From a checkpoint of a small transformer trained on Wikipedia.
Training: a variant of Adam for these matrices, 5686 steps.
MLP neurons of a small language model. Each row is named by its layer, matrix (up: input weights; down: output weights) and neuron, and shows model dimensions 16-143. Each number is 128 + 24 x the weight over its row's rms, rounded and kept within 0 to 255.
After each neuron's rows, "fires after" lists the tokens most often just before its 100 highest values on Wikipedia text that the model never trained on; "fires before" lists the tokens most often just after its 100 highest values on Wikipedia text that the model never trained on.

L8.up128 [127 148 108 136 156 130 141 144 128 145 111 169  89  92 109 124 118 104 139 136 135 122 150 155 138 103  86 126 134  67 168 121 113 138 151  91  97 149 132 157 101 129  86 112 173 160 133 119 127 110 126 164  93 146 149 176 132 129 115 177 131 166 108 157 148 157 119 179 122 117  91 116 104  98 119 136 100 157  98  80 148 107  90 144 134 117 145 137 144 135 140 105 157  80 124 108 120 126  83 122 121 178 102 126 116  89 112 108 149 121 114 141 125 111 169  86 124 123 104 126 111 142 125 121 113 173 142 128]
L8.down128 [159  76 119 116 116 103 143 114 172  75 140 115 130 141 143 168 118 144 156  80 111 151  98 130 149 141 112 110 111 149 158 138  57 140 126 160 108  69 113 127 144 111 163 175 143 137 113 140 131 111 122 120 142 126 135 119 106 149  96 125 149 106 126 104  99 119 166 149 115 139  80 100 124 185 124 108 108 137 125 115 138 127 122 127 154 120 102 105 125 112 101 127 108 104  79 145 135 134  94 121 118 105 140  83  90 121  87 119 182  94 119 133 137 102  97 155 126 122 134 162 105 141 101  89 125 126 118 125]
fires after: "1", "u", "ru", "ember", "e"
fires before: " ", "1", "2", "9", ","

L8.up31 [156 126 138 143 137 164  93 158 126 122 135 175 156 102 100 132 179 150 133  87 129 127 121 130 137  77 135 125 132 139 142 130 134 104 146 148 154 158  83 135 134 160 165 119 101 117 138 140 156 123 111 155 116 161 104  89 136  95 151  76 101 119 110 119 145 117  95 144  94 146 128 118 136 162 179 113 121 105 138 108  90 121 124 141 106 141 118 105 111 129 127 177 202  87 115 118 118 132 147 165 101 134 131 114 106 150 148 152 148 147 120 139 132 140  87  84 107 165 146 126 168 137 106 130 138 110 100 170]
L8.down31 [126 121  91 132 138  84 131 136 115 166 107 120 106 160  92  99  87 125 101 154 124 129  92 135 130 174 115  92 181 128 113 127 102 127 103 142 133 132 128 141 147  81  88 147 104 141 137 131 115 169 115 109 126 129 160 125 125 127 129 125 120 109 145 138 138  98 107 111 155 148 125 112  94 115 161 132 117 119 133 196 171 123 136 122 157 130 106 120 109 173 120 128 107 158 148 114 143 148 153 117  70 132 130 129 134 117 130 122  91 134  98 132 135 116 117 158  85  81  98  98 123 123 133 107 111 118 130 164]
fires after: " ", " st", "re", " his", "er", " b"
fires before: "ent", "i", "ad", "y", "le", "w"

L9.up532 [107 117 116  90  70 153 171 104 116 126  98 190  93 129  76 110 125 127 117 136 124 147 173 166 133 162 135 128 157 121 133 118 141 113 142 121 130  96 112 115 109 108 108 152 148  92 149 172  90 134 112 139 104 138 130 122 138 132 133 146 149 119 126 110  85 132 116 118  91 152 102 123 117 161 116  72 103 123  87 141 127 140 127 165 115 170 129 100 108 101 112 111 124 106 152 113 117 160 139 133 147 136  91 151 128 127 122 132 134  98 145 136 131 144 124 151  73  65 115 142 134 124 149 126 143 128  93 142]
L9.down532 [144 152 118 164 154 105  74 125 140  93 134  93  97 138 173  74 136 143 123 148 139  96 147 120 114 106 135 175 117 132 112 127 133 106 164 129 128 124  98 100 125 125 115 111 122 150 137  85 138 122 179 121 145 191 126 104 150  95 129 127 134 156 116 133 157  96 134 149 137  89 166 169 166 137 116 104 152 181 165 151 146 113 134 100 129 114 139 163 126 117 105 105 125 107  92 134 135  95 133 144 109 104  79 109 142 115 142 143  79 112 152 147 136 154 117  63 153 140 106 117 125 125 152 145 124 120 104 134]
fires after: "0", "9"
fires before: "0", "1", "2", "3", "5", "4"

L7.up420 [150  88 149 137 100 132 140 160 132 154 106 172 122 118  86 156 127 100 113 134 137 124 132  99 124 113 161 125 160 116 128 122 149 200 123 116 168 136  99 106 163 109 119  86  93 131 140 149 118 119 161 102 144 103 131 126 134 125 135 119 149 154 101 105 140 165  96 123  83 141 124 131 121 109 127  91 105 126 126 119 130  98 157 184 130 106 155  57  70 113 160 132 129 128 114 111 109 124 161 105 129 162 137 123 146 137 150 157 113 164 140 117 156 138 119 141 176 102 129 150 180 145 171 152 140 142 164 119]
L7.down420 [128 125 138 101 198 143 158 134 103 112 105 161 111 116  98  88 121 155 122 137 129 150 119  98 123  92 123 142 100 122 132 120  83  85 152 151 131 100 115 134 166 172  97 144 135 135 142 155 140 167 138 143 104 125 155 129 119 131 136 118 167 131 144 154 114 103  89 142 134 112 159 141  95 148 158 128 147 134 110 115 109 126 127 138 148 179 132 135  98  98 102 152 112 138 162 158 136 131 153 115 140 120 148 112 172 144 117 131 141  98 157 107  98 111 120 133 114 155 158 161 126  71  59  94 133 130 176 129]
fires after: ".", " ", " con", " P", " G"
fires before: ".", "0", " |", "re", "er", "ct"

L8.up574 [ 95 170  98 116 112 129 143 134 106 138 115 129 117  91 132 119  66 151 127  90 113 122 107 165 139  73 116 127 165 148  78 148 163 117 125 142 156 104  58 137 123 126 100 121 112 137 106 111 109  89 161 121 119 149 123 127  91 131 142 172 177 117 121 147 124 147 140 174  96 137 121 154 138 106 168 116 137 111 110 104  96 127 126 131  63 149 145 145  94 145 136 130 110 111 136  97 137 160 152 136  96 100 122 104 143 144 122 153 123 132 121 162  90 144  91 123 122 124 127 137 133 105 143 139 134 110 140 121]
L8.down574 [116 141  91 136 125 122  81 146 171 114 111 119 106  84 111 144 135 107 147 136 148 146 133  90 108 160 119 174 164 119 153 121 167 114 106 126 116 176 109 120 150 118 134 162 161 132 134 103  94 169 107 137 121 117  79 148 147 141 125  90 148 147 134  92 111 137 121 165  81 122 118 132 140 119 112 110 113 112 152 104 131 102 157  70 123 124 114 116 147 176 151 102 111 160 136 150 143 173 125 173 123 144  64  97 124 147 151 149 121 106 145 100 112 140  99 162 132  93 128 128 174 149 136  91 107 142 140 117]
fires after: " f", "f", "st", "p", "ff", " F"
fires before: "ot", "man", "ir", "ct", "end"

L6.up346 [132 188  87 122 141 116 162 174 123 122  74 167 108  92 116 147 112 135 146 127 163 121 145 134 126 118 109 119 133 114 144 141 153 130 143 151 142 129 133 111 150 115  99 109 132 131 147 139 106 137 162 147  84  86 127 186 122 177 114 134 112 148 144 170  88 171 109 171 135 133  96 135 157  92 121 118  98 120 109 114 165 141 127 118  75 191 144 132 137 127 144 121 132  97 160 122 130 146 134 145 108 104 100 120 106  92 124 177 106 144 121 162 146 145 127 132 137 120 162 134 111 139 158 153 148 137 135 121]
L6.down346 [160 107 118  92 125 103 131 104 132 144 134 141  82 116  87 131 111 143 109 155 126 119 128 128 151 140 158 114 150 128 134 141 141  86 149 138 158 118 135 114 122 112 124 159 143 169 103 146  99 119 170 126 165 149 138 133 105 127  92 139 102 123 102 165 110 160 130 118 114 160 152 119 140 134 110 122 127 149 112 130 145 116 120  57  97 148 101 160 111 130  90 169 138 143 132 147 177 152 166  98 137 115 115 162  82 106 115  94 113 148 143 126  54 124 132 108 124 119  74 122 120  91 133 136 118 149 125 161]
fires after: "f", " F", " f", "ff"
fires before: "ru", "a", "ial", "an", "end"

L7.up144 [ 88 145 117 160 138 159 136 126 142 138 116 121 121 132 152 138  93 118 129 147 179 113 105 143 121 150 103 131 135  91  97 110 133 110 157 103 123 110  97 100 170 127 116 138 105  94 131 125 142 110 104 165 111 172 113 145 116 116 190 123 106  64 105 153 165 137 138 138 166 140 126 142  91 108 131 151 142 142 154 112 113 103 134 145 110  99  73 106 105 100 151 154 101  95 161 123  80 144 103 144 110 122 111 102 114 123 115 156 133 156 122 168 104 165 126  65 147 130 138 137 138 139 158 130 176  66 141 103]
L7.down144 [138 177 132 128 113  79 134 120 118 123 130 133  92  69 111 119 126 149 116 135  87 114  85 115 129 133 155  96 167 125 139 153 164 127 139 165 134 122 164 138 129 103 155 118 153 190 101 137 114 113  94 120 142 136 125 105 105 135 106 186 119  93 157 119 123 134 110 136 101 155 110 137 146 106 120 169  72 111 161 132 171 146  82 132 136 193 139  86 133 115 120 116 142 161 124  71 131 148 142 101 140 118 147 141 118 128 143 138 103  93 168 140 124 112 117 170 100 155 114 103 114 119  96 179 126 140 139 147]
fires after: "\n", "|"
fires before: " |", " S", " T", " M", " The"

L9.up160 [184 130 123 155 110 151 105 143 124 106  79 127 102 169 146 106 112 147 128  96  92 134 155  93 101 165 111 133 151 114 134 122 143 133 138 130 135  68  89 132  73 171 109 124 187 110 146 131  95 155  99 112 104 147 135  77 105 137 101 133 133 149 105 108 120 143 117 146  88 120 146 119 130 137 125 104 156 149 114  75 108 134 146 140 149 149 111 149 145 164 151 105 115 101 114  96 103 145 138 116 118 167 151 179 123 104 133 136 147 138 149 116 121 116 135  89  94 127 109 161 144 118 163 137 129 112 114 165]
L9.down160 [139 174 160 162 171  95  87 136 114 108  86 121 163 137 127  85 103  99 123 150 121 126 132 151 166 137 140  87 139  93 117  99 133 144 128 153 137 179  81 141 159 123 138  86 121 117 111 157 113  97 205 147 124 155 155 126 125 133 130 138 147 114 129 147 125 120 143 119  88 151 165 147 148  79 123 116 142 149 154 144 159 128  95 142 104  95 123 100 147 148 122  96 159 131 118 171 132 132 130 132  89 162 126  97 118 144 120 133 116  95 116 136 137 124 123  87 107 143 134 135 116 100 101 160 134 159  81 130]
fires after: "9", "0", "2", " ", "1", " |"
fires before: "1", "2", "0"

L9.up22 [108 140 146  91  76 118 173 116 131 195 114 136 129 149 115 126 123  97 147 171 104 137 157 182 108 121 121 109 117 109 148 158 146 134 121 149  77 154 132  92 108 111  92 139 122 168 131 122 122 148 128 139  95 146  88 115  88 153 120 117 131 173 108 108 108 140 118 175 125 155 102 118 160 201 160 118 113 128 131 103 135 141 110 173 123 130 118 171 106  91 127 144 134 105 129 116 111 173 157 102 157 127 139 126  93 127 124 113 107 134 139 131 136  91 142  76 134  95 133 151  99 156 167 115 133 133 122 174]
L9.down22 [119 138 105 161 162 120  95 119 151 118 123 166 141 129 103 124 181  91 111 110 120 121 108 107 104 118  84 146 141 149 154 131  90 120  98  97 162 155 122 119 179 142 131 113 117  86 173 134 143 114 139 131 130 114 139 131 141  81 148 147 115  93 137 147 152 124  98 107 166  63 159  72 133 113 100 122 148 154 150 102 135  87 157  98  82 122 102 168 137 166 137 120 129 142 112 111 134 105 139 146 164 136 140 116 133 148  97 128 125 120 113 156 103 166 100 121 133 155 157 122 137 124 101 144 146 141 153 171]
fires after: " ", " b", "|", "0", "c", "o"
fires before: "4", "w", "5", "1", "ed", "b"

L2.up202 [168 159  87 153 118 161 125 171 102 128 156  83 121 109 126 142 133 128 121 139 101 118 129 148 134 143 122 113 182 118 161 103 140  80 166 114 125 117 133 124 105 138  90 122  98 150 173  99  85 159 129 126 103 143 133 133 140 116 119 171 148 150 172 121 129 157 131 128 135 150 112 125 107  99 111 147 121 109 144 116 138 117 147 106 137 120 138 142  91 149 121 119 138 112 131 116 112 136 103 108 110 204 153  74  77 103 108 137 107 147  85 120 132 155 127  92 111  82 146 159 129 140 161 140 146 138 121 149]
L2.down202 [131 123 149 107 141 162 160 114 106 134 144 147 139 107 104 118  81 141 142 161 113 166 109 129 164 156 111 118 119 117 161 136 105 167 107 102 155 144 144 116 145 121 140 111 154 145 151 115 123 174 115 143 113  88 148 120 129  82 110 127 103  96 137 136 123 105 155 143  98 134 146 112 114 141 115 150 152 143 139 115 138 168 129 167 117 110 150 131 147  93 121 101 118  97 132 143 117  89 101 160 121 131 123 133 160 100 130 124 102 105 152 156  82 108 106 166 124 128  89 154 108 101 130 155 105 128 117 140]
fires after: "un", "u", "o", "ru"
fires before: " "

L7.up367 [156 139 166 146  65 153 133 133 126 124 113 137  90 114 108  88 134 114 105 125 138 136 121 131 163 137 127 131 155 126 143 107 132  98 130 137 121  87  98 135 120  85 114 168 120 136  93 200 102 157  97 135 109 151 131 127 117 133 106 111 130 142 167  90 137 135 111 109 120 137 186  93 115 126 166 136 121 130 114 127 135 138 123  92 142 117  93 126 146 143 174 106  90 112 141 110  71 159 187 134  88 178 116 146 147 145 133 161 138 147 139  73  99 143 112 130 132 126 117 125 172 136 170 127 160  86 123 127]
L7.down367 [130 134 159 151 154 148 113 155 113 116 169  99 104  99 141 108 129 151 131 122 155  99 132  79 140  83 141 110  91 118 122 116 151 149 160 128 117 157 146 138 107 134 112 113 158 140 130 155 135 142 183 153  93 153 139 124 159  78 126 156 138 181 145 136 128 119 123 127  73 105 180 113 146 131 124 154 134 134 128 129 117 167 107 118 152 133 169 139 147 116 154 153 106  97 172 141 124 108 139 120 125 119 113 122 154 152  98  94 175  64 115  96 163 131 111 178 137  93 121 155 121 120 144 129 111 100 132 105]
fires after: " ", "0", " B", " R", "|", "9"
fires before: "0", "2", "ile", "3", "ch", "il"

L8.up256 [152 119 104  90 115 168 124 189 152 119 128 146 118 159 106 144 133 124 141 125 128 107  96 128 131 131  92 118 148 132 191 110 134 133 115 121 124 129 156  91 156 175 130  88 140 120 106  93  89 123 161 118 130 136 105 111 107 129  97 107 123 130 127  99 109 176 111 131 122 130 101 119 102 113 148 106  94 140 124  84 144 116 150 107 157  83 122 163  68 131 121 111  92 145 125 127 112 175 100  87 125 127 109 118 147 118 119 155 116 187 148 117 136 117 151 116 106 124 120 148 152 168 146 116 136 137 116 155]
L8.down256 [136 126 133 118 165 131 123  95 149 111 105 125 173 127 135 135 127 152 112 129 116 150 145  94 146 109 110 152 126 148 117 124 153 121 115 100 150 109 113 142  86 132 155 123 105 111 135  98  84 159 100 144 141 149 110 167 149 150 154 119 119  99 131 142 128  99 106  95 125 136 123 156 141 131 134 207 118 163 147 108 130 110 181 171 131 104  77 103 189 130 128 133 106 121  86 124 178 111 147 128 164 162  85 111 130 145 118 153  97  61 118 124 146 117 111 146 176  99  90 146 146 146 133 129 127 105 116 139]
fires after: "o", " Mar", "en", "ov", "ass"
fires before: " ", "g", "us", "l"

L9.up339 [116 106  87 179 112 130 161 155 140  62 115 134  88  95 132 154  92  85 123 158 135 103 127 116 141 179  89 105 123 135 173  98 130 124 116  99 139 152 114 118 133  85 115 122 183 124 181 134 101 154 108 132 121 142 142 156 139 172 134 166  91  88 157 106  95 132 116 133 134 133 127 104 124 137 124 140 116 140 151  80 145 143 151 110 113 126 140 118 114 166 121  85 143 150 127 117 133 106 140 154 109 105 142 127 110 132 132  85 120 146 118  92  91 137  59  98 130  86 125 119 145 116 163 108 160 125 124 118]
L9.down339 [128  81 116 139 118 124 119 120 108 184 144 140 112 116 148 136 122 143 127 124 109 110 171  86 112 114 145 194 141 104 131 131 150 101 152 126 148  95 112  89 115 131  80 130 120 170 108 103 118  61 151 119 135 126 119 136 143 109 152 147 169 191 118  83 137 111 106 131 143  89 140 139 152 123 139  86 123 143 145 131 126 153 114 127 163 120 133 114 144 104 145 132  79 155 133 112 178 125 132 129  98  83 113 120 123 128 168 131 144  93 145 174 121 136 128 125 114 117 121 130 164 133 151 145 125  93 122 155]
fires after: "9", "0", "8"
fires before: "3", "9", "2", "6", "0", "7"

L8.up568 [160 165 154 128 138 120 157 132 145 125  97 148 148  63 125 124 123  98  80 117 152 137 139 114 112 102 168 124 126 135 106 118 137 150 133  68 125  99 115 109 132 135 115 100  69 151 148 139 138 116 139 125 136 153 131 153 154 145 143 133 148 123 115  93 136 148 123 151 143 175 120 113  89  82  97 114  75 100 128 148 142 115 154 153 140 136 126 125  92  97 164 145 149 144 124 135 119 138 131 137 135 120 145 104  93 117 130  84 160 131 141 129 112  87 159 125 123 148 110  91 128 167 131 159 139  86 143  96]
L8.down568 [101 145 121 156 130 172 125 147  90 127 122 121 106 144 164 107 126 135  98 141  95  89 125 149 116 130 150 130 172  44 133  98 136 154 133 109 150 121 129 152 160 134 110 129 118  96  71 149 148 102 134  86 119 130 147 109 140 137 105 171 112 116 100 165 103  78 161 139 152 130 157 120 125  87 155 153 129 109 165 135 161 113  75  92 138 141 135  86 153 149 160 126 113 129 118 131 117 129  97 138 137 171  88  94 136 131 158  90 132 124 109 112 106 100 123 131 139 155 151 126 139 151 126  92 158 122  74 139]
fires after: " Ch", "ist", " J", " t"
fires before: "ist", "n", "on", "is", "ic", "ip"

L8.up633 [148 160 165 146 121 139 124 132 120 120 121  99 116 111 134  88 169 161 146 153 149 161 176  94 130 124 130 116 146 134  83 115 101 116 157 112 148 115 105 165 130 133 144 158 169 134 128 194 123 123 129 133  96 115 163  81 132 129 106 138 155 163 158 114 123 143 149 117 100 164 166 112 107 111 118 164 123 112 122 124 124 160 150 120 103 135 119 125 130 136 141 140 100 128 169 147 132 141 177 154  97 194  92 120 121 110 125 160 151 167 103 142 142 151 104 103 106 148 151 124 144 144 127 100 143  88 108 134]
L8.down633 [128 112 133 142 119  84 150 113 120  82 161 141 138 133 134 113 120 127 143 139 106 138 120 114 113 158 126 108 120 148 134  95 109 123 128 132 148 181 147 129 156 125 175 109 142 129 108 121  58 107 132 145 130 151  88 156 121 124  97 133 149  91 140  75 116 127 129 128  93 154 117 145 161  96 128 157 168 111 147  98 145 140 105 192  87 123 126 124 180 113 140 128 107 117 108 146 142 117 123 126  61 128 131 100 109 180 110 136 125 148 153 151 149  98 117 138  95  79 117 150 147  97  81  97 160 100 111 141]
fires after: "-", "|", "0", ",", "ary", "2"
fires before: "2", "3", "1", "F"

L6.up193 [128 121  98 150 123 139 124 107  97 127 125 177 131  65 117 109 148 109 119 134 133 112 123 117 140 127 130 136 133 146 117 127 148 143 153 113 144 119  71  94 139  66 104  69 154 112  91  95  99  94 112 121 104 137 133 168 108 131 111 174 159 167 155 147 129 141 130 128 135 130 127 106  75 126 105 158 103 131 128 113 106 139 136 161 114 171 128  98 141 144 175 145 106 119 164 117 113 106 151 140 159 112 132  77 121 153 112 144  90 153 136 145  56 151 155 132 121 155 150 124 132 134 131 141 131 176 108 113]
L6.down193 [117 135 162 124 146 115 114 163 143 116 135 102 121 159 170 117 123  97 135 142 102 155 150 125 122 105 150 126 148 103 105 104 137  89 148 128 112 124 137 155 120 151 109 128 103 143 183 130 138 132 156 117 149 143 100 125 155 136 155 157 111 151 167 103 123 116 131 115 125  79 114 149 147 168 101  78 147  67 121 159 153 113 119  66 118  83  80 125 124 121 134 147  99 116 122 136 122 134 114 101 111 165 116 153  81  96 131  81 139 121 116 121 150 116 143 145 134  49  97 114 130 107 143 133 141 129 136 139]
fires after: " e", "re", "v", " E"
fires before: "ly", "s", "n", "ual", "th", " n"

L7.up385 [127  90 119 129 122 119 109 127  94 110 142 125 117 133 102  71 133 105 122 161 147 131 129  71 126 109 117 143 140 167 100 188 141 164 112  83 146 116 110 174 128 114 143  98  85 141 161 136 126 117 153 169 106 115  94 116 133 148 101 181 138 155 128 123 139 155 111 100 111 110 124 131 102 116 113 120 123 141 150  91  58 144 136 124  98 138 106 121 119 141 132 167 114 138 132 129 128 160 151 158 163 142 112 120  87 130  75 132 112 161 131 163 140 137 179 129 137  97 144 144 142 130 132 119 170 124 144 129]
L7.down385 [ 94 164 109 120 125 165 155 120 115 147 106 113 133 151 123 119  98 130 137 110  82 149 103 131 136 113 165 112 135  59 124  93 144 107 121 129 108 132 149 136 162 128 129 116 107 153 156 115 148  88 111  78 135 152 139 114 134 197 119 129 108 105  92 121 138  83 139  88 130 128  83  93 128 186 133  98 141 139 125 128 103 124  99 166 140 128 128 140 157 126 145 117 130 155 114 158 118 156 106 159 140 134 109 117 115 146 166 109 150 105 156 147 139 154 160 132 147 131 159 172 133 101 117 142 149 134 133 154]
fires after: " e", " W", " Com", " E", " M"
fires before: "ld", "ly", "p", "th", "and"

L9.up268 [130 155 154 121 103 112 127 160 124 132 113 122 117 103 145 101 120  98 108 136 141 131 134 148 130  98 126 125 110 111 126 129 111 117  84  95 148 107 139 152 112 144 128 147 105 137 128 136 122  60 139 127 144 156  85 151 121 130 144 153 159 166 119 105 134 162  96 142 117 127 147  98 132  47 152 110 103  72 130 150 148  94 120 148 130 117 107 137  77 173 122 160 118 117 147 165 152  73 145 121 153 129 145 117 102 144 151 160 151 153  86 166 162 111 125 131 102 127 140 141 121 147 122 159 134 120  55 109]
L9.down268 [161  95 136 115 112 107 109 141 112  97 126 126 145  76 111 148 175 124 112  98 148  82  93 138 168 139 164 134 140 147 152  99 100 130 151 137 177 118 114 133 121 145 117 128 135 135 145 131 122 143  98 137 132 151 129 123 166 150 155 138 138 104 153 103  97  92 191 100 144 164 125 129 104 116 150 143 116 149 159 145 159 121 143 120 140 111 132 110 106  75 177 136 160 129  73 128 121  88 118 168 142 148  94 114 134 109 176 139 127 165 168 109 125 134 121 170 158 142 153 135 138  84 169 144 138 119 116 117]
fires after: " Ch", " p", " E", "r", "ep", " J"
fires before: "ic", "ist", "is", "."

L6.up26 [143 180 177 124  96 145 145 123 110 124 105 144 142  71 115 142 163 130 141 122 137 137 109 126 156 154 133 112 146 116 149 159 128 139  85 124 118 139 131 141 178  88 119  72 116 160 112 106 156 164 121 119 107 109  84 162 125 170 108 149  85 133  95 140 132 119 126 117 141 110  82  87 127 122 112 118 105 107 165 120 133 165 102 108 151 141 172 123 145 154 117 147 166 118 159  85 124 176 129 121 125 105 144 147 117 121 126 103  89 141 134 126 111 100 145 105  91 144 173 126 137 139  99 113 152 110 128 109]
L6.down26 [100 134 117 161 156  86 119 149 129 135 133 124 122 178 142 128 112 110 155 125 133 153 126  96 146 131 118 164 160 144 144 137 108 163 157 115 107 162 142 115 128 134 146 132 157 109 129 149  92 113 150 121 100 143 150 132 155  90 125  71 136 110 162 119 122 143 129  75 176 187 131 140 139 124 177 160 124 146 150 136 142 105 131 126 100 115 101 110 131 174 101 135 109 119 132 131 122 102 101 118 114 135  76 104 132 189 129 115 116 166 123 152 141 125 140 111 149 138 134 149 129 166 162 113 156 109 116 139]
fires after: " W", "e", "le", " th"
fires before: "ld", "g", "ge", "th", "ough"

L7.up335 [129 101 144 102 115 124 136 133 127 138 102 141 120 128  59 110 129 117 132 187 130  86 116 124 134 102 153 109 126 106 116 169  88 162 150 133 166  89 114  90 168 172 130  62 112 110 141 155 122 133 149 149 116 156 124 106 117 178 120 129  99 115 104  82  85 121  96 117 130  94  91 145 111 148 132 113  94 159 142 163 114 118 124 115 152 132 121 107  91 104 142 150 146 118 120 133 131 171 107 140 135 152 110 105 137 164 125  81 119 169 103 167 119  93 168 144 143 119 149 148 114 125 162 132 128  90  96 158]
L7.down335 [129 118 125  94 174 118 140 148 116 132 160  85 116 180 121 145 152 123  84 139 125 149 157  84 121  91 130 165 139 159  83 122 187 111 110  98 110 122 111  93 158 125 168 139 120 159 126 158 123 130 110 142 122 127 197  97 123  79 101  96 183 124 118 110 190 121 157 134 131  80 132 162 150 125 136 149 132 124 129 151 146 111  66 106 134 105 159 130 137 100 178 142 143 108 109  95 133 128 129 104 115 125 119 107 108 121 101 134 124  88 124 122 131 122 117 109 150 127 146 127 115 129 159 124  91 130 102 130]
fires after: ".", "-", " ", "0", "7", " n"
fires before: " |", "-", ")", "0", " (", "5"

L7.up70 [105 120 165 133 122 132 132 146 142 148  91 176 122 113  72 127 149  85 140 120 124 101 181 147 128 170  79  94 120  82 148 153 125 164 185 161 142 141  88 121 148 163  94  86 112 117 149 163 173 135 123 138 124 143 120 119 169 149 132 150 123 152 155  97 113 114 100 120 111 140 160 113 136 104 104 101 126 121 135 111 101 149 102 129 132  79 116  93 137 114 129 133 144 138 114  96 103 174 173  94  99 123 107 159 140 143  93 131 161 147 112 120 115 153 142 124 104 102  86 117 136 125 137 125 152 126 134 154]
L7.down70 [143 127 108 124 132 154 142  71 109  98 111 101 104 120 124  96  99 173 106 109 121 146 106 132 161  99 139 102 141 152 125 132 142 122 121 147 117 172 113 133 116 136 119 120 161 126 147 132 106 124 110 125 127 158  98 111 134 133 145  96 116 106  86 171 112 115  73 128 103 166 110 136 135 143 127 203 129 127  84 113 111 159 166  86 130 206 138 175 113 151 117 122  94  74 160 142 114 121 160 113 154 108 109 116 165 145 142  98 120 137 136 144 107 129 140 179 107 103 109 140 149 119 126 124 132 136 105 160]
fires after: " ", "–", " ("
fires before: "0"

L7.up360 [161 137 122 146 108 149 122 127 142 143 113 105  96 132 144 145 100 108 140 132 134 122 133 133 135 105 132 136 184 140 109 104 163 152 138 154 109 116  55 148  76  97 106 154 134 129 110  99 138 117 134 125  99 139 130 122 105 156  90 103 107 135  86 139 117 148 125 161 113 145 124 112 121 157 134 133 130 165 169 151 128 155 143  89 145 141 120 161  81 168 111 145 103  88  69 159  84 105 161 124 115  82 174 125  87 129 142 142 189 132 133 121 120 167 137 121 141 156 168 146  92 103 139 132 162 142 105 106]
L7.down360 [106 120 125 183 126 139 152 152 135 163 137 156 128  94 121 122  81 120 112  90 115 114 141 116 121  92 167  91 105  95 152 128 160 144  84 112 126 157 127 129  95 129  86  99 146 174 128 165 125 150 123 136 139 165 109  96 118 135 128 144 142 138 174 159 166 123 145 122  97 119 131 164  98 131 103 139 116 137 126 157 161 143 151 160 105 113 132 161  98 112 121 115 160 121 101 124 113 125 126 145 152 128 108 198 156  90 124 113 115  66 105 156 130 149 129 134 123 102  91  95 105 115 157 126  98 138 172 132]
fires after: "1", "|", "–", "9", " ", " G"
fires before: "5", "4", "3", "t", "E"

L9.up503 [127 151 130 142 120 105 105 173  86 135  98 110 125 153 123  99 142 148 101 101  99  85 139 106 118 156 133 120 107 118 109 113 133 136 144 133 110 160 118  87 123 178 138 143 106 116  97 203 106 136 164 160 146 102 145 145 144 139 117 168  99 164 138 116 114  80 126 143 134 137 132 132 138  81 173 137 101 169 131 143 107 124 138 106 138 124 105 146 132 102 102 114 141 125 144 122 131 178  95 134 106 169 129 113  90 107  97 128 146 106 140 130 112 113 151 104 133 129 151 127  83 162 120 141 126 128 134 112]
L9.down503 [147 149 114  98 139 106 122 133 174 135 114 141  85 139 121 144 156 143  98 166 130 137 143  91 139 141 135 106 166  97 156 116 118  56 113 116 129  96 132 129 127 110 140 154 151 155 163 136 132  97  96  86 138 118 132 106 157 126 125 130 156  93 156 163 112 146 136 127 153 122 121 154 135 167  92 114  92 127 128 176 173 132 102 132 137 127  97 150  90 116 138 104 149 112 115 154 122 100 126 181 111 174 107 160 139 107 130 152 109 117 144 147 109 144 104 123 119 128 155 121 158 121  74 148  91 120 148 150]
fires after: "an", " D", "\n", "ant", "ich", "or"
fires before: "ember", "ary", "el", " C", "ay"